{
  "positions": "alibi",
  "optimizer": "muon_variant",
  "beta1": 0.9,
  "decay_fraction": 1.0,
  "doc_mask": true
}
MLP neurons of a small language model. Each row is named by its layer, matrix (up: input weights) and neuron, and shows model dimensions 0-127. Each number is 128 + 24 x the weight over its row's rms, rounded and kept within 0 to 255. Numbers have three digits each.
A block is one neuron, or neurons of one layer that tend to fire together. After each block is what it responds to, as a language model described it from the Wikipedia text at the highest values.

L3.up11:108105159116144173142124148121112114088117113139128125138140153079112079139120118128098089137098177158151100127153118161148125091085107126125168088131101132158129109095148141151115138098137132152107096095128152118141133144152149128148138141131112143143170156131153131067133133120106155147097129104127131125125144129113101137142104138145066149119149157126142176126152130125092121098142
L3.up104:206106108153116099108132117143180112126087138125106109099085133083139103120123147133103154090142085142114108137143108060148122154141127115159113145140125120095147141108111117139150099115148159145145108108115124096138117115126170181169146104144140144160148128165099142116138077108150127150120118096142156080150157120149138134153083182158133111143118124133138137115118117119116145147141
L3.up483:169122111132153139092160090133109134123123085122156120107147151134141167111123119159126099134115077147144145176151129081116115122136143095142137145133177151118132137083183108158122104140129092111130110117137123109125142149130128123132105107196125072098114146152151150139124114141107158086084136089066122094136105147124161118150118092125129105125122180152179118119105153168091136134142
L3.up507:111118136147139132163119124102120083127131126159124123086140104103140104148101162108119145093112134145154140161149141110110059107106159105119119138128121121126121102143154119154152171119083171106141120139121129075145107148104145166129148124105131170128178128137147078182090085135144154116091115136114155154091091134105163139134125106142137088119108128141134103122103145141148151140152
L3.up631:121124107127158105082141144145125095120099142167112113127129121102164141111121149158141145115100135148154082146119151146117124099162149155134119119110114157118124139132126107104149130152117162134111089110151114105102153161138161156130144150118153143124076112125163106116109084094118151094138127126148139138152189068120167117135091096102128166109184123129117108118091188130129140167160
L3.up718:127134124150130173116115127169171091134104106114149116110137125144133121148159154148134140127110177155095190126147122082125103178149126140132112131109128121124115164112054108131115137133102100109126160115132121137120133161149160140118096163135144141129125142075114131138069136094136134132135099158132117116139111135110079113129120085112141119117184132143173100114122171170118119123159
L3.up731:114108131141110143108160144102175150143070087146146093153098162122125113149111118124122136153147145163121125135154093181173121123137097112173110117111125133087130118147116138115096143127084109147132156139110113161125171143136127144172101116127150093093137169132142132147073121110113131116083133095129158090134120145141102127100124191112137124155153149133124137157115117136130151151082
L3.up744:117096152098111145138111159099154128095125094170079093134137110121123136135110189141112154117139112144153140146102130141128101129148124123162141122071132120140144158133121127181085132088117107188145116129123116128118127163116144168147121121118155141151121146143087100118078104165106113113159107118161111114105110066108151111129136096153123098132119100154198128135154135131121099095113
Responds to: Apostrophe right after a noun or name, just before the possessive "s", as in school's, rook's, Presley's; weaker on other punctuation such as "(" in Writer(s).

L5.up431:120173115139153176135144119113135124129099111123131109140109185107126110084134155141090096116153125130125121105136125140133124110139161139096090139123160135164141116140149123134147150131117132138148128104125156144115145093124134157068147113123111139113116107169151123142121119152104090165128121179191163150113131127136119141123169144121124134128118151089150143113133134098135151139123
Responds to: Inner or final pieces of split words, such as eter in Veterinary and uty in deputy, plus career verbs like elected, led, joining, mostly in biographies.

L5.up173:169112104069117161138121092144143117110101110108140112131141109137132133167154081107107124134100139188099143149129103129161123115130174148150141141098135091122174121105135102164132116109103136138165138142136139094094110134132138112150140129107130133149141170107145127197076139148152118133108101143129107145119179130108143136167130099109113145078147123136131103132130097131173130104093
Responds to: Apostrophes right after a noun before the possessive s, e.g. father's, Germany's, city's; also tokens before a suffix like 1950s, younger.

L3.up93:091123132141123154089092140087150127105111103110141120174116110132115173134131099142116173144093160151112174093122117142147170176121167124115132095084098164118114115167127154134172147141122176159099161121072154118131120148143164138094130112115118109099130107159097187154112116140143146147154111141099122084110111158151152121097138134114103138127114097099146137102117130153132107115148
L3.up171:096117151143125159157121136127132113095142149098151122132131100106156123145128111115128105159084153159144161130146158137150143142120105149127076155146144159120114099133129095103101119091119123175145128096111113170127091111092150158136162133136089148117138097130156115150100101147136177106129121100134107153118171134147134108057147117164156144109148131111119117143102148096139172170084
L3.up270:100108139111097168100121118119127132161163129161161156117116082135138155142137108118119097168133134110156118116127129117116159128064128092128148136106127128181112148127111122132109174130124161165133088137131130173113081130098180121100101180131133128127103094125119181147130128132144148152107109124144141124101142134105081089052124168125144096130098109125161122174122133141121135161153
L3.up387:108129167151131115168114098114085111118184138147110157154156140092119135110124144149135086163127149156160125128162106158099092075138125133149110120114119135095117112171166149103111135100182111158189126133077118173142107127145136114077123099146152113150113117133140115106141144122123133104126129131139132138114141135135171108152129124156120172128117119089117098137128133109139118114074
L3.up415:080145076147133103110039167103153141134150138156148112140105130149145136151157147148149116136172143130146086111107128143119115098135146081126078143126135146109112091140092181184147170126131116157093164104120118128104093135121117138131094124110146130131129141158108116125158137108120101161160160148106147112117150083157098141139130110158171130149138136182140135121132142115127153104113
L3.up431:127094097165086158125127131088146145125169148098132112122133106139113115134154115148071184145128128138055086111148128082122146143170179122117120148148159108127129096128122149122137149130109131101122110122085142123081136051124101110133125118112091146136130153099141125112153118123121133071159115125145122106148161121106139113106111152147130139114128132168176152095135117122140136121115
L3.up653:117102124108126154132152164064111154096148086105084154146146091209168153129130146078101135089140101137103141169099179134121138102148141138115101178107157174130104141128112144143119179119124117105144147128130131127167097097139171135154133112131121164105160124148129129141152095165100121120155142138124125105133120121132147131097126120104150187143137162133127105184102125131118095127139
L3.up722:088125098139147165113133140098111143124119110116139169123154101170119133109157130117109132199154134129136113113130118083103134095153130138118112159123193178168096157128115128131090129125151107129144094136076082141134117122173156110092141102107161096101138084116159144185117163131152139131153106122167157095123141137118116114072140131150174116119114125141135111124111126108113100143137
Responds to: Mostly the verbs appointed and elected after was or he was in biographies, e.g. was appointed as, was elected a Fellow; weaker on assorted word fragments.

L9.up159:099116126129134134077094182104130155116106138139122136143125092154156148111133125104134131118122133143151151141137098121150092136151125085157097134163129166135131155136102160192094102123139172175141099149122136114142138120107124087099114045152133124145125120124151133140134129121092159099136103137149146102143133108114118117146112113152107122098144070058163123180106078138152151100125
L9.up186:134105114174108132109108111099130110128149155111192135154120146109155107146103078132156129165124092116126155122121173120169130116153119150115141137132136117169073119122130095144118121124135137067091070136127152121085133087106134137123148132159143177137147152140135134148094133105132135118111124159153107114133155155089117105135117120142155141127146165113132116119154091139109138133131
L9.up205:072147103114150154096151165126078123174106148140139098101106101133158139131111135103161158156112156126130149127072150169091121154126130117138106168142117176119145129116139119152122105101111148147114102150123161112152132110168115119113099100126150110126148127146173120116102115185136125073116142156155120147119093084133055126155174137157173173112129123137159169132108102129123130132154
L9.up300:102147122140111122100118168161108137124093129159141121128150112100135086096119115168144104156125109133144126149137161142139127157113158068133121101136153143170123130173099128161104094130119164093147083117147117136130093096130130125136134095137121082106121124140134156110117181140103148110128130138144171101110149107121107108084091113132180144115086112142119113159144109132100150115133
L9.up419:094102100165117137131120162097102150085135125160112114156172097110128134112158155120172119139115140138153142135143112134150128117131135055144115124129124168142094132134115115119163106084124154107074082150161124178133127128115100112097107124084104056130121097157122146128140129132148153126125133135120120091128173173140081123140154185153110118155132116103089145150130160103129138123135
L9.up526:111109121154098123139120189116149128101133147131177144104107098144165121131097132108151144145128122132154172152125134128149124146132120119134108120123135133165105137111107124101118127097136154136115103097086123142084136157144153098081097099134079116163118086131112152126166143147104154114095123164150103116123145138101084070126055097148125127145132127110110123115133119157098148116102
L9.up530:104124135146078125119119141146135150109141135110120153142152124089139086090119101168115115130171174144125124171114137147106104134083150097105134131159143107124086146134147114172159142136109112111138122111109148099148134140101139126099118117118150143146128157099142126140200154192120143105137139154133097091127147177126108133119131136141114113107155110141117138116122137088082134108155
L9.up655:134114098151113125145120176147111124143154122173162143145064076099170113094138116156118116140149144129181181096140145112115087135136084124120167128159093143138128127152106140111106138106179097118098092089165108115095112127135163118135117094133158127122169098146173152119182138104111159098149133129127119104144114173113121124174134121126148109143095124080109124158117141099124124118141
Responds to: The article "an" before a vowel-initial noun or adjective (an average grade, an air, an accident); more weakly, first pieces of split names and words (J-érôme, Di-dier, un-equ-al).

L9.up175:140142135124123082128097161153155122137124163089114157126074133113137103112150116137137131120108084108123153158127096106129134103107155136131165121147107146149115128110150125153121109088089140117100152151087128117060125141107135145115107127151158137126123087129122127072144092148105154102109107102167133123201182125137136121124121126091113140159132134123137128116144095138168164139153
L9.up303:107145127111131193097143130180136106122144146116139118121118081096143109154129120132147137097139092126155130170092136132109099093122070118116119119122112147133115143179128144093156156152146199097071109112108119149117090137119122096117088124107101147144154161143127144118098176145115125154135122110130150097168145109093148107137122112190142112114137122145135118138138090146160130136133
L9.up335:103151118139118156130115121101127160104152114147152134127136127093152103150183121140139113145132117133113132156165137128114170094102155119128139108138157154109088183113135151110083089129139128123141130136093159103131142110094154124127091090134168117122135080155162120117146140155111120133132131153147139142133181097102136144129153084127129116143093136119114134130114120143147152117161
L9.up432:102097138114132126120092102148128162127087086165112137103133120077092098095152121107133128146129136089145132133166142082067185175135107148142115136119169155120116139145127110129179138148082114074128129128094136103128105124163130141131038093167133115109146118104134155125132113143129130111179162174143129114146147135119176104167104120123129134106132136113162165116184140130076151155126
L9.up485:145135101086146149095090098076153124132159085145158134119137071106155123106122154061124134132099102168171081128161109123116158148108106169135119132134138122111118109133121136166128113132151062118177133142114159099132165180125114145182145150128128079134109149180133151158132164140102144141121122107132147120137149115134121146128139116138147120125084120103125153124127113129130103106110
L9.up584:171107103131139148151125109156083134141101154154131130138092117100121142085134099100085104083125114138135141143151184109152111099127128167126082120094134091120125134098092113174114183112139131123101110144144117112129094140104133135120092137154118099162163130081135136149147137124090125138172130151141115107173118152175131114113104147129094108105144134137157150128101105128152081135143
L9.up587:135079107111118154122150120158151107132163138149145154150098113122144178106146106110145125166103184100139142147085141124112119096144087118145127135109142147129127134090138104095096151153131092087118112121095140165102121151138127092122170080097173146103120124159160099139118110121166130134106105128120142133138141132159157149123101113113109136150149100113124148131114154170103109120087
L9.up721:155098151158121157167126128121126114147129138091131188120134143086127150164149120094182118113097117131129137117137129111171125132159133176139125100138140115078089099117143102147103117140109156141065099109092149109116149159138111144116141123145109143133144133130136101154107150158113144086094131105131142149174089093129129105100135099163150092118158122131148123161120107103137150128127
Responds to: The apostrophe inside words, mostly possessive 's (mayor's, Germany's) and contractions (don't, couldn't, we're), plus occasional mid-word fragments.